config.yaml
n_layer: 14
n_head: 2
d_mlp: 448
norm: "rmsnorm"
positions: "rope"
rope_fraction: 1.0
parallel_block: false
init: "trunc"
init_std_qkv: 0.033
init_std_o: 0.0
weight_decay: 0.046
lr_head: 0.00479
grad_clip: 2.0
decay_fraction: 1.0
batch_tokens: 16384
MLP neurons of a small language model. Each row is named by its layer, matrix (gate and up: input weights; down: output weights) and neuron, and shows model dimensions 0-159. Each number is 500 + 40 x the weight over its row's rms, rounded and kept within 0 to 999. Numbers have three digits each. A neuron's up and down rows have the sign that makes its largest values positive.
After each neuron's rows, "fires before" lists the tokens most often just after its 100 highest values on Wikipedia text that the model never trained on; "fires after" lists the tokens most often just before its 100 highest values on Wikipedia text that the model never trained on. A number after a token or word is its count.

L6.gate236:522488552423480529517533502506489466504557497385490458521494478511444418483530490518520458480569552516597541556464482523495495456482483527478497501541511578558470491446484449469474496459533510561560427502452521561450469471490502552487560500439526457378494474527519473529545512517503482540497518560532494493493481508498506465488523463450485530531523494484384404511468513521471552548507498568535515525482499557460500590496425412533517474482483510462491421497463451464516471430523504
L6.up236:563506588446485505487523532462419475502511470465507455490534429464463508498541519489559454459533573529580466540446507515463460482493465522477554509548553540466514517473557416417441508496512461508481456529470559551488441487553510507487516410432451450446457478530528466517509427537456479525554542550443488504547549512487489498506492487504437507508565501518462462525519504530487544582498496510504529502510491496532539575505413425478541399474459527435497461491451482500458468446565481
L6.down236:484503461580485461456510474473454462474500498544486502437500508454474586479481501505508484509497558508440470379499490463530533530458522458547499594474560399441512525519528537505507531551442448431496501523519549465515484483499550523495550524524438497584461520481495497470496492487477459562562488457445518486479569523490505583527495538565437502517545525462562566560542486463493496538478479475478523488584530468573545421563569547483475508519508517507518491482475531506379503514498463
fires before: " |" 34, "0" 21, "–" 4
fires after: " " 69, "|" 4, " (" 4, "\n" 4

L3.gate228:593497491441481512525507462470554516502470539507415547492512545520448513516443485413454515568482448417414558429547611496500514525446614554478470554533513385521522502449497497536553499519461536518496528468515421427475495433483478531569530523466454544451578534487526517493528505520563489481459482468562588517487522514509483474526530513508565486529494530481534518543491511501510541524438492560489531519519523465486515518474504478514510502499558462550540451489529489518551486493462468
L3.up228:527541520437525446493505462475579547481533545505538469472439565490518524550495519531481485525501483437515467500432563434472457511500472491559448543498497428481509524469530498560507555546480542454501501491479451545574476529487542527519472543460452429508517508546552560461559511480479497388496510536527542504545549563473595562513501531509542483572494569471585497531535570475517531527503472508597539537525474538582535529487506461517540522512470575486532478516464530435499522441507431
L3.down228:445555535518509507469513534465491481471512541460499491529473519497570497526521556497580472517522566573508459618458449528488590543535521499528490533514478523436512478438473461529411469497508439467567534551461499552452497539517513542476478499433486418504528466455484509472551472416468502449531499504441478530492481508560535482547499437550521525493474558485459490477495526461500474489584577496496442491505441483520457507540550474500552567601551504394456419509510493492496524492518475
fires before: " |" 39, " " 33, "\n" 12
fires after: "5" 29, "0" 21, "7" 15, "8" 10, "6" 10, "9" 8

L4.gate107:469535484517531483566497506509493493530500447544513564475499505476592494475436521474504477422467518506483513491546508492425504550517413449558493432512552528578455489515465513424482439484444461516527490605560509521484519509512557550575577565505535492482562475548475525517480517482470485508430528506550556450459516484485447425501496468500558541485526499538534493513491533509451509501533449522549537554455441492529519420490576507507492522514561539544422448514547573591524531467471466
L4.up107:488473525542619456539537550465560511471477477605486459495486498471503453507531546424464550548532465510491452433482550575515445523550539530565507529555490475511489457495439492487441472443490519526466451451533536522491524507484533536554535529504525447536568495529494539525494470498450483515438439511580508524457566582498453509480489527489504500492539463489525488523481483535520586444484422575532528484491468447540556461496523577512435531470502433572493459514465473549474560559489519
L4.down107:475509552500539397482493513460450496445475490536532436559471556539421519482473461474495443473470447465532549459428523437468496511452519496562483534534520484498466491527457506528499493505550571565506525453470476553499554558520504480515440562508488450513544571484438460539630516526518515499460558557477450504490480477451427511529515499542441584497507502465489428459510508493456570462507456506505524532459449483498465496568488483460531569481546529544542484571555412483514531470489481
fires before: "," 29, "." 21, " |" 10, "\n" 8, ")" 8, " (" 6
fires after: "2" 39, "1" 34, "0" 9, "4" 5

L6.gate229:431521536480462478481529482505549532418518469490471430470507587531498538493478428535438437470460536489519480465524519457559492487494501521507573448477489479490542474477510467441441454525542517500499443503572505520488550477516525494511518486555472573446570565402483493534489577553533544571436488504438508507468528480570566557551534508500571422562492467473470506526458538455507469498467499538536485438477473493418472492511504457511450534483521413496576528506552473516522502539489416
L6.up229:438533528485554550500543489495552486470514467462429453449534567557501585465516506492465514518508552513490437594503463417496462512507467487449542511513471525459541503479493485492497482535465496486532508606526526539495556521566429514468456463456486569500535515512499492451527478537538536536511573408472570492494548478532533514502503514532535469493536476490501559564501529478511428507481569551532379512494492449472432482504480466564539557443581470545498515548427508541543547538461502
L6.down229:488514576502507559556507467452553514543496524503516554492581508430441530488549541462484525480462467577488497497460495405479467468537459509428494532486540486526517519393460478510499557455465445498538565568482512544524472482503463507439565492440551543536465528569491485437495480543546548436527520456514586531458431545492524447477513480514467511508452496524531543502542490503549427499513534505454453435587528450543436491498522433529592486472464510476520505478440479509528486439471508
fires before: "|" 38, " |" 16, "-" 10, "\n" 8, "=" 5
fires after: " |" 52, "\n" 10, "|" 9, ")" 9, "-" 8

L4.gate215:480510494503512557532448478425500484513475469524536503502490537504496466475555486515511537548488427503512535501490485489532526474512431493453510518431533479597494456517448493519559542472493417522517475554490561535510484443538503500507531497545496459504452488455491536528550613478570467478476542535531564458462585568521499495485431440489435451427578531501531561532561481528477486599488516501494547509493447428545515453465538595534464439484543520521487465491505589463558447502446485
L4.up215:482475469513500495533504471504484490512488509541576527479506457480508532447487529496560513480495487494508554556506510550478506449453538486503409524502515489447493490467519522483514586495508563522469493533499530465452487542522494570492550513406560507478381520502469563471490519515542457474425494544573552538471555501452456466494483539462521481476542453408548499564454404505401472479479495471566580573580442460504459482481606521520434467529467491573488486538526486504482543521497482
L4.down215:477464543497518501437488562560432576504515439537480435457464459427435586521474495534460447456470476531538520498497549507529504502484488559485548552555508526543491431552559435501499438492477462502565482501422492554553488526487482530497467508472487572507509497547507421497481507535453493549547516523435468508469403513505493508496534530526519542443419482439471516540487495505458504494502526493437456452556449514518475416544528457463507606492498534445451469457475461561443484451508460
fires before: "0" 19, "4" 16, "3" 13, "6" 12, "5" 10, "1" 9
fires after: "0" 97

L6.gate85:462487486523497526487566522492515485517541507439580492542471546506521456479459522540481490493509552462440466548519429506505512448492570456459511497460497529482528478541488579437538478482419504530588485456542496459405442451481535532455528515519514556453495460513551449456490557508531508514514406533481465523481460565588554465472491498458519484539585449429446446493519518487527573489485413563517477531539432445538526508489466517589485437498548474480530493466481459503462459539518447
L6.up85:496481570501535557511506502514451513481465500544451478490477496497513457475504427461519463486439500469494433472498593544457460530495493521497446504495545414466518478468486529480544512487556531410509564527450483530513444603509495507431476505519503548496522464518496595520525482556534531451458495414426500515456503515422541444497520477483492472497493478519383557530437553507420477502490545512386480469570456452536543506449532514437413510485507479475484427493503485493455501478503483
L6.down85:511544481540523516557511465512529487453525479473471482455503553476611470522458435570504476458419461517513451534556513517532493549509483515594465526570522447485436524519491481479492533496536572496480570469452469516553529645522476487453419570470465476498480492473534539497501506511499454507515538511452491479496503541439540479518457485536539492468501525538480548531488537547438519556537578535458457492524421467535585541483500521472505510503483422511425481489470447565471492420477458
fires before: " |" 42, "." 25, "2" 5, "1" 4
fires after: "1" 28, "2" 27, " " 12, "9" 7, "\n" 4, "7" 4

L5.gate14:475517439515526521433578534559523481494568491472505526585588483431508506538487476557478582488542518517522450516528437475460491540461532461514496525490492489449478453550475496508547523470475517517508526538566583483478521546466447474583469490503403510498561439487561473486470553500535519503537457479491543498505461559504541533511509475519424552473486495459472441472466490522487523512602516484575453522612494473566475525527470496541396510523488536564574478484507539562508520475530481
L5.up14:559600528506526579534481486532508464491582520529506480492539557429473498526547546514535522462488542561555548522489459499505478484576403527528547611472486462554555434511514473514529550515528461407494498471442558485496494525545490435491502440487552510495550505427464547567501495474522399521495545493509506508490508627467555472531429473515514479516535514491458473549520543486509454540496539522531499480499522487464572512438452507504457541536536495478545487417509495483509511458462500
L5.down14:427477529500518448447578424548439507438481510481465508451538541507513491530497478445461492446527528465439488502523523558468462460508536526431508501521578444530447521514453474465463495605487473519507554535493460513514501538427529584479500524542466487499519474583524562463445511568515474500575463498504563540562524421532552404458511489467474513467465466440574483524510460554460528507499467488468576500451486477458558474459514497444485556534468452543495446559497487503480522467464457
fires before: " |" 69, "." 21, "0" 7
fires after: " " 61, "1" 34

L4.gate394:401518529563508461503511474488500554502531458530527447571540514489413519530490461473461546512519462516496565538513457516521525572517541494506397543535444559510499506559430479611552575471490505511505568521459532481505485502466531508476542502467442444453476492517562505556480482484575482546490590558516451544495486449561478504505437490466470535481491568530479497582560504457455491559480481489501550421481540486508461476505458544481424547475435540463493555449513519486536477505500471
L4.up394:495529486518507422478471484498501553472531513552466463545516404492525473479480479503538537492479532521486507449522495541462419485488459466555540594456482502517464577585543460515483529433442460491533623477515531557570481457470480496490523540530500476581495428557516538540442619488483439482478521522447551440482504552509558472507523529530474559476432484409495486456554508559549493533495519529518454533510481475568533471484472537459491521504416451479502495494498496463469528519461460
L4.down394:465586493483525495516493405533446466508522391440502510479486508426403462568482466466497462489521509569505567494435504452493536502520500498491521472525548446441489584508464495486528486465521520459517484463547483533546536423541554551546474541493487510469525538536590515503499468531491555492504427553477460562378493519500565513409503456530523494507547487555460515534485498548493529470444561498478493522476531462529554527537513510486503544487503542502477469413564503455488524453427485
fires before: "9" 64, "8" 15, "4" 5
fires after: " " 94, "1" 5

L3.gate322:395526473548480530450505486520478511472466469503485557551485481502518486473516439511448517446551426577573497490515487535496561532471439502427594470474526525523499477475545515512564439487508486470549441525541581509496489592461566458518528476511520523492484520482499453548515559545540489539560494490456491500439455582489510467498489485496508467454565460532472493516534476556546514575525494481489489458467549475390508443428467499551431522453484530484526523479479492434578449483422505
L3.up322:527587485475489467554502510448476485438467487456554512482517465455564510480492458476499468417544451465621554460545502537434467532466522445441482494528479511472515450524480454572510461508464507546465510510485550500486554508492569477559524491517467522479438529463500479563525502449550426481467515566550526497478454419512474464555514529423555503422512494542514511501524534509480532492428466500512490488532525523368497442472524494527432431476445472534473513454550430499522490496543441
L3.down322:531461474539467455559485400516462555468536516550469529534581446447520492496474504453514479497470432573587507529522498487474452591518494496508522463528524497434584521515436455515536467493626415503418489487426530529508449544505547476547494544484453489472446526503494488526524498562480476441544526542541541463479522542501466481471448534538494525459512510475509552531531532455565549506450458508569545465488462521481498443520488519540474552540500520429431481505470441524468486455452521
fires before: "0" 84
fires after: " " 88, " (" 4

L9.gate389:523515463488538491555502514452492605401521441504455476524482523487486501448491456497422418426527505467544569437554501539474437528487445480582476493500464557479433534538468544522504546477476452511571490504500504601496513483424500519450472557515536473502516496525428459491487544480488509481539490493565447509522465450558586521498487463487536510594495498441445461480462481556468499444540484543456492463488408537449532522487483466503458491467523499421455570469453513513479514490487534
L9.up389:498493494568487466510516511559450545448487493522426507492564471462485593461528516403498462458581542521508487520530411511413502554471463508527519500524480580474446550533432482510489542490458484517562481524529482588504453517466526527476484521521518438528486499546525483429545547454444447460553493488470471548524465523551511511476434437437533486514467472414520528522443418514529483456545527520449481461567446537467551481512490517474467516548490506439448548452451568481455515477483520
L9.down389:508497506542502461547536536506479484566598475563530548504560513488496570559491551472496550479517509512475466587467498482521550539481478518438515511555471483522450474549427521592520524502442501460485520516591533502519487530496583516529479462502549482480420491611502553476511470417477391444447509463479519518533558536548492432486504450529587497491529446451517525514508494423492468499492546496526450513530508525439505495452568541496492504543566454480482515475481550498579458515517485
fires before: "4" 21, "3" 14, "7" 11, "8" 8, "2" 8, "9" 7
fires after: " " 52, "1" 18, " (" 17

L5.gate172:518481502465490486544493440526533530449564437518495483522467535481513470528488500577491479527493445552492501520494518521462508448515507568411520489525513486456472468510495543477411526519599503532547502547493524535512519508489487493539443510470540484471604544435462510564522433540531564501464493503534517523452521501500544463539456479453525524478458441441501486547474547547487496520454500520520577460484494401497456523544490504560479591545552407501588485525491579514464381446490456
L5.up172:514508534482452579486460560540493460521499499561433572426508496467512494520481527503501528553500472494462506482529547485444519488502432556447496497463501420513476453482528491464498389546445518450532488496525504483421513513489492478498524461484448485482487538508515530496440532559515475453507448531539524562558463558480560542516505546435460549464625488500537479542588461458444484566461515464479490521500513441462583527464542509571437485453452513456492472471570564506513463433552518
L5.down172:491549536508493484450530479522546427505509532495513495434500567615478533507516453490449459504594531450529463429520641527481470497511516520526464522465504501521474527560471515515506393519351510470529448497493490500442495557513503509504488465528416466491542482499485521438474506527528453556473472539504493539506528459481537486521512538468501553416587491530529489521546452445413505523448472480495487475532500531418552506434552480491501494475443507509495528503481537477520499440548497
fires before: " |" 34, ")" 5, "8" 5, "E" 5, "age" 4
fires after: "0" 24, "2" 23, "1" 17, "9" 6, "5" 6, "7" 6

L4.gate151:450516503526558511545543533487522512472453489453569501530478514480465547535491433468520478472476496485470561497484521496519556492541420517445519478522509520472522571509493518455517512458468471542604438453443496549529478512466536571442548508509488507505512499532418520521539575435562547532473518526453475445501474520558519456453448519504499502457491483464408488557475542499516455505510468583448447464496434502488486437385495516420448429474545525550452452509532514456533537546410492
L4.up151:548567553530528530520481481476511510564490470531543517459499476495493514467539532492519569457536473461533533505534591487559518485505455535477507497536498547577547479422581504556567492509531484498446419485519517541490445523498511448538499476475556584494500485472509504488488548546507482532543556457524480513540583474452496473516394533439493498519508528573532543500501500460503571479468447503539478542492482452474409460488560426430502459420438502569523524506572490508510547529557416
L4.down151:538462516500494532489477559560542566549491507548539501535513457572454523503476511565568584366508564479589501502473464472472448481441510480474464517507529503551511502484498545492489500437523548498425432503500525497461455519474504453543533467455579573508531480502491537450443522505455504472504477498510479512492537455471455471463450554502451500547523507512593464534474558438429527501528495488535553535462558463438539442446528500442460537462427566482520469509522430533447505513543496
fires before: "0" 16, "6" 14, "2" 13, "7" 8, "5" 8
fires after: "0" 72, "2" 14, "February" 5

L4.gate158:517466469562497548527462447477556536525520454529510504523438509424524495506525598535510470494481492486505480482442481566501494558468480477483488577559502503575475519439479560536464480499599507466466448427559493447541563486537515552507462538470486590504468492516503567502535464450519479502510501495564566519478522515542509509518511456470524499476484599515548508548491542510575476459479537560583599464481593499497538596466480502487541462514514474554564508472503542463520458481546541
L4.up158:511426511507533528592469513546549550508517553574546509583520586473469494489454569503539495531520525529478483489492477515552469528490554489492424508519531480520474520479479494495499494462579506484502530497483490417541495459457515563547489523466450518491560499571508446453464459552590559472506583535554511517478544464561473471472479555524498473488480595579543500497515527514596519542476508474557522474479600500544550488588500510521567489432539537551472466498465521502484507450445506
L4.down158:473518576482465452470490446536490526448527446425480519536513485490575537536463424514458445559536505449513452521462541493449498509495511497409522453531516521520540505478505468547571451494532572516535453463498529542456450526525534495616410441487513498465532549428511507516520445496555447594538489526526486497457490506481557531534554486490461471480431537505474492451434486468475488474461489528540522535443417480423524525476460518449490534563551537479496517579540434531507531493518466
fires before: " |" 33, "%" 10, "5" 7, " " 7, "4" 5, "0" 5
fires after: "5" 28, "0" 25, "9" 14, "1" 6, "6" 5

L4.gate310:471499536512526443447557533486491582357505492538517478597494480455514536472494435488434514495516494473416498466488503513591523516416557491538453501458503495491498452497519556576453467491457499514532501546473593497485481470492542482496580508525518430473531490483523486536473455508528510445516506413481462587447470436509569497535436448465540537463457452476456482479486432497514546468562455498564525504488552534486446488433479504495453553474510496494521499505540494460516420512478507
L4.up310:547490551512529550442553552528511507442505593504438535541494494467502534433469474497581528478583482516502480513475480513511491548467555485504464473508489526498415548567503540488500498562464539606486504471505543506468549501459499543503508466509445490487483452563450477450421505560495449513578579512481508499501505487556522544463515460511572488510487460428544506468503495443548553538498449403511534486451522553467516455521430575519482519509414493476549561520523463444569470542461477
L4.down310:526557528511444546543498465520470462485528511534495450425493498513507525517461571551584442414554540527515513534446537457485523573532417495506533388489471508517478488508446517563519440522494447449466418465476520567484517537530472540480490465453462565485489473559504537496536516446489498502492507527482517520529551492503542557480563480458552524556478564476469491455491498501573441576490493483492532433412529536468439460552445527534476474481472431445534552480534511499541538517571532
fires before: "0" 26, "9" 12, "5" 11, "8" 7, "6" 6
fires after: " " 94

L7.gate231:468482518514572565561528554487505435463473450518493561521511560547485446516550446466494528517501526556405511474548517530541485509484510475467508494499544476482491464536455483467509547384539482512563425436461484507458456587507455516444524520513462529515485518569494535503482575525538472475430483498508476515541501500483506439480500466450518444512425397486435519554510506502537491575528433486469499531540478383527533499472516522475533524535611513541503512501473549449477542511457449
L7.up231:537474580563602534531511564445509523458459524392484480491493488460520496531524519577536466474520521478439525504478447478604469560493493461521483552540516526449435503459520525524505464491567532453556520480474529481539474544490470462436514526511543547457562441500536570540498487464550491572492470477482510525485516524470528504533395449482496460518480495541464516492472525464556523478538423527511501429571579490456534491531519428507559484529518520518567481456537501492398469508541502
L7.down231:505497523442528431574512547515535527479502499388518464544509543510560521580542545478565540502464462456530467505551402478488504482472525471437453549513604489493529555495572441470525502482516564537506533575529479483470505641496486524550439531490563463469566495486513490532489498483508435544511491484493508465528488550453447531466462465537493472520488525491536486522467523493534471517492524557549594519493450552545490521449448533478499533516529538518464445468516470485492518489607448
fires before: " |" 51, "0" 8
fires after: "1" 28, "2" 19, " " 14, "0" 14, "9" 6

L7.gate443:544476499457549478446474480529529465485569462516419458481514543538564432492466543525450455509535482529506470488549423485535511465529456556517592489577547547493487561485475479395470527457559460497505457466554470566507402510523514516542515482479465450527530470468458501468503557505441517505486469443529489512536487514502492571507548502471434457563554543467490478430536569490517587486558475473564504488533508493445567566539458442580533461514494509497522480537543458478531487448515511
L7.up443:516503497504424510549497565500497473591577529514512520429462490485504508458499451462548519474456465500502529486516492590496489437477563510430503504494493413482582508437484498505557443540563501409471467508442529514464543506468558496595551473591498539538491468452531501545539450544493488554420458520575499557476536470513488545527529478524502448487538517544501509490525496470571445497440482486522484497496495467500421469484589478482528467450586519459489455513489472456560491550510442
L7.down443:447520469483524452485570481535498445517460435485527516518505493470486503366478486471532555517466496485470515500482562555441527532518532500481537470496542547544492550482441538511567522507521464487488537518523496491442576450497490500541502507453542587505516476503473493559463483543449468525507576501552553503423591443425455548531510467512529534526515498491551446535434442534506443567426488526427506417466483533532462504469488500506521512540496470453514473394471449514422519515420492
fires before: "-" 74, "\n" 14, "===" 4
fires after: ")" 55, "\n" 8, ";" 4

L5.gate234:491542448496529491468540487536549521410502501473490503472444537505529564481476508523510440464490517522442420490540429487500495543580514466595468443624506533545490540548489541526538486471575556540466475475554530518482521555452503531553488500557463443502515486527506532485456518435532544508426432543481415543496476459454467452504507511551566477556455548526489497452446549448475526461492470532555468516460491499487462450513458508524534601534437497509510490525466484461586532491503539
L5.up234:433444460537469511481523523523471491503507492510431444439453469565430510492504552493508506471534521522462496573481437506423473504511518462501513508486541443560443448466496459440493559474539451463442574561458509534525473535527522525471452520470506501461573468460492472502551491480429472464448443488484494559455523566511507513532470510495535405466522540456500514522432506409480518467484499474427478478446499480515483539660555443486474555523503506522561456524456529517482446467497550
L5.down234:521494527506478453501525520480499479544577505498513472420507521363462459451563564553615522478452489536530556537433473570534491457470489540472565528450566486524473402455493475452507560547500501493530543549478458523547507481515566481429502464498533546471507511443520494546481488555543507521477567497595538419498559550517495516483504504523462563516506437476540556471541477530507575530493500481512518465521453439495545545537521540460463458504525461508540473484539506508472516517443468
fires before: "\n" 51, "," 5, "American" 4
fires after: " =" 39, "\n" 29

L4.gate169:495477505572438474534505451571512536526472487571461502561530511440453504470505505530540486498519539512539486423500474433516532440497534504487450441449469550535520484538511540431447450463523507541469433495557447518401455484513502506551497468553550489488530462488501494470484485528545548533494520442514486551486450505533515403474528467493543512476465559513583393482536486494418555444458484444484443470573513513540521515520439547510428536482477475468458489520583454474550484506432549
L4.up169:499496553558427565463536458517525491506475566590488458540534511452544540464426542519521562501554482473455450453510453512513554497474578430480508480488518497467482461561504459467467522491472489522488520488550497544517497485523453468543564512486510433442389514509471503494365525445547515447523517526492483457521489516480432454419538498505420510424465457487500478551447523532473562531451493445522517476488530462551514451466473552503444515496479452462537493501498431480492499501565577
L4.down169:557563500543451557460562477527456437504517485481534515507464465497502555543458494474460488433476436495445535519497438474492503512537543485488568599502515525515506510482495524532516548525405503441482521491482544486552552450457487419465496553426483527459521501530517457566519475415491518445502487495439507472463472490455450577536519437553411510444487464542473521405490528554554466512496557475524577480450576457532447454489456533475555479551470524471533485511479467453522455525543490
fires before: "9" 28, "0" 14, "8" 11, "5" 5, "." 5, " or" 5
fires after: " " 80, " of" 7, "_{" 5

L3.gate166:586507476461496443533490473446523521504507530559465513463504569471530531556509489538496437506460469472481531515535570455460586577480509534454448482519528478510413519458509553570446587504509535514475477487472509554481588489484544445615477501472468481517596599469499475525529480462505498457541497501562465473501501471506487548520516452487502472499456434471533513523448521493514493435505504471493572483520441487493480495529542409499537446478495494579562512523462456522458571465564456
L3.up166:505549551484490485483544485537454485545520494533463496478495549493510592539576502505478523519494492428465554477518455478493548499475512530480489499478617500539556496466575429495452528428527534491469498395473454518550534514476532496422378549474450511455498495494541534499535455523486499484422508556506536462529490498500465567535503490478531439463581523519514537520450515546516426499442479440490477557570429543481441516557482504532477465518453477556488519549526539554566516466550461
L3.down166:476536536436470516516469526487466495568555506502459498526505485484550450570499542461477498474550526520475511519558543488538433507506505503469464457464472491529569537534534418502434500486489432593542466472516544459537502441422521587487484520448558523453503502511499474545485503518507507509486465443419538479520487514550541517571526538517527448524540546496493470414556466526472489550460513505528459485439469468494437466461389562506474518525589431461473490552609506502563500528525440
fires before: " " 54, "\n" 15
fires after: ")" 56, "0" 15, "-" 11, "5" 4

L8.gate270:466500532518470479467500514488542533512496529434546545576526565447470498469499468502535524433503444532497482501426475528534579482535473448459450478476467401481596523482585495529556481469522548455516509548516525411475488525540561493480521497550503497485519478503542495504430571436481553447518513474509454507522487464567510514499458558500494478462581456564492473572498517470433468405539486511465457492579540500517458487586491570477449490488446507501492423525527497514505499546438429
L8.up270:440552487575471486473481478518502499566465508515516498495462506524532497534579556498515536463541516599525489471499514472524510551465534554448501436532472502525559482510470434423492477490574493470499471506398436481483526545498482516498526520553511496508518547470473547443461561505570554510539500465521553551499501505532423557551418528456595507455494459495527499476506501419487504538527465510471514468483569523463438418482527466420453508494548494571457522488527480576546568559457442
L8.down270:546493491442499469485484489509561494508497453531490525515544467610541558497503512500456474435525459491495445544530540533547489490478497539555512497474578482482543485451469531564503525523506493567488449464573429490525488417478573523525498546525518531508472541530453545478490501470422533451482448574513465411458482543490522477543597498477497525525572534517470555443560546512474556403506443495513474522494526609553473504534556509502454463516469420494552469499449478427498507464492489
fires before: "0" 47, "1" 15, "7" 11, "9" 10
fires after: " " 58, "–" 12, "0" 10, "1" 5

L5.gate18:524443491516529511433536488567537480519441487479441463483552494564484569433464464562375488529508462428529443436488449468548483575474505506468540602525481473518574466540520481587484444507476517495496505517548553428496510545472497425493535448491478519499554471444498491490558503478517521584558482447572402473455504493508535528479448518495523518522481455536523545480503489505535492564449512496499506449515513468486511528519489461490465485490574516514434523521483435532552461509582471
L5.up18:511459470528469554453502542486490444523501509548461483534515515492483476579509476524526537483576484543469496505532542475492461504502562542556429541500446524558495552582471520511506500536532598459503510384488525504508482531516469448479464467493516456439485528605535563476527447550541503476538552504542559531524382487544562495474548603444502453444572513497493518537522470558491512532520525490507479544575521498446540492532481510516517499548461567442498515461513474540535516544504411
L5.down18:421480507548434487355478467548494446492521532481494432490481575473471477482481526485573439484580520480513543546550591516512454530453480478546503453509566548522520484470509568450477490547519463537484484521559515513435464461469537446484415555541487503485453551496546475505525533584489533556454491449450515476531545461460456481406509527472555529488500459550477496458457522477552455441505506436484499527496451534512491499553456489513491440508507485519502546480461537560563469540477475
fires before: "1" 17, "0" 17, "2" 16, "3" 9, "5" 8, "7" 8
fires after: " |" 67, ":" 17, " " 5

L6.gate59:486454516525534472537503474457544503504502478587528485528542489473455512489471496570510537448552530544399503520494494551505494527522496453541507495484521475512431432518519414427456514502505456505524459526525527457447533554532518542570525522475485469519509518547485584524480385524484464497436502567513480502469463528510492466462451440456551558545516417483560429540549537555482527527490503463508491495484476458519614566541464586526527517488579501496463420433481548459498491548525522
L6.up59:521474526505471517467499504497501492455506557558499482593530459487495458474461518529543513484518542495528446451578509511494493485440465497473481496468484567449556523512553563470534507440525542461533467452493502505542425469502477527442414570478520487441463444525538542453541529525493492472466542507457496526452594536511484494495451559487473535487591552463489512542513445391510432557432502440571487487475630506466508511513545461486511494441507481479458491546550442484527457491415467
L6.down59:501474432538468523546488484606504512591558519482423534495520538391520563518478475436464523537561520495526559475468524552471553567523560473500497470519486446500487587508500562559451433464499488518454496565445501528504549475471488532574463493455476556529525483472541482559418451579514474520521468492516566449528493505484502454535528519533477507491463528502509507472456518553425508428514524522510541518463456554410524481468475428553539519497532509461458506448470501471443535454521515
fires before: "9" 48, "0" 7, "8" 6, ")" 4
fires after: " " 51, "1" 18, " in" 5

L3.gate70:533417494488552410530516489511513520536515469521515506528472510487516462525487510544524490545504453485551587508545534477509553494474481546456441544485487496596558507485492515440451533447461536485473509465484453513507528515456456485508461518479442535569527476525535536427516397438545508509361493445622557507471508473495439523515587479471439484472490575515518563530517504497516427502445549522516524493533455444477543583492505515558475491520510487508440511525548531498476484478520439
L3.up70:508492530502524487572520437546559523442532449537487487524525504473552501502514483473393483536508458487449440470491502508459442489521438506567536561483586491493441565451471430486460493527475459507584497524496536511557454491542509581480397511561350479544493496449519577475470516435506514544501458540518605477518521481531503526510523515464506507481538528522521487582506551524524500516549469489497516520516505463544522475554566517498511501526471472540469481513572500494516434428547480
L3.down70:461554566525517476494591562498448453472475540488475501587499495593577504519539460493540479525421411476583517587474472490508515524511508519458511522485528497456506579524540470519464545543543456477500467467540508536474526514566584534486463476468476482510467487467513486501499543496511462533565508529425438487481499486555533511511471512494500512563438486420428475434474472488520501497429537499465555463444390417484551492488472557489579534491507518436461482523523480488539503452524486
fires before: " " 62, "\n" 22, " Q" 4
fires after: "0" 39, "5" 12, "4" 9, "9" 8, ")" 8

L5.gate360:457558572531485556530448522451520540510487493494554505539468528491473510457426526493462442490534477525545553510545525491545495523530453485467556524564448529482569567459528555520533406511472479534546498480520543470477514471464468508497477503510507511442429461594499444524492552528513448574511486417443556414497480468445494503498458524534481478540462458480481498441561508513476485455485510461446445526500547533448506447458410530457551430459508484477456409484547518437491489508406503
L5.up360:544559555484481580507471520437490533408536436484576514500466464442530474466427567477508436463521444481494519474540503501529501534475458493480520589553482536505514441497546440493510461532491427526410500481515498514497521453522480548455553522532461476496519460549548546558560506482513401504549494519539512512441535575448433561526465493574456545472505533489495448492503473436476529532479459488483478571492425437517523433498492582505541460529495487476424438488506485454508531485485490
L5.down360:590524483499472521488477533488476514457569470523567490522517448389494467472530574513557475570529488526557485523512552458505515557505432520465502506396516527534460475500571513474478538470572496496413487451538540516524492456522461503437494556461502470570550523489531504453518508505468462500522462480586488519522644560471522547506502522525453512547519556510501486476475520474491524560446486528516524503457543439547523527476507566563432508498453552510431549522554545507518442504533509
fires before: "0" 77
fires after: " " 77, "0" 7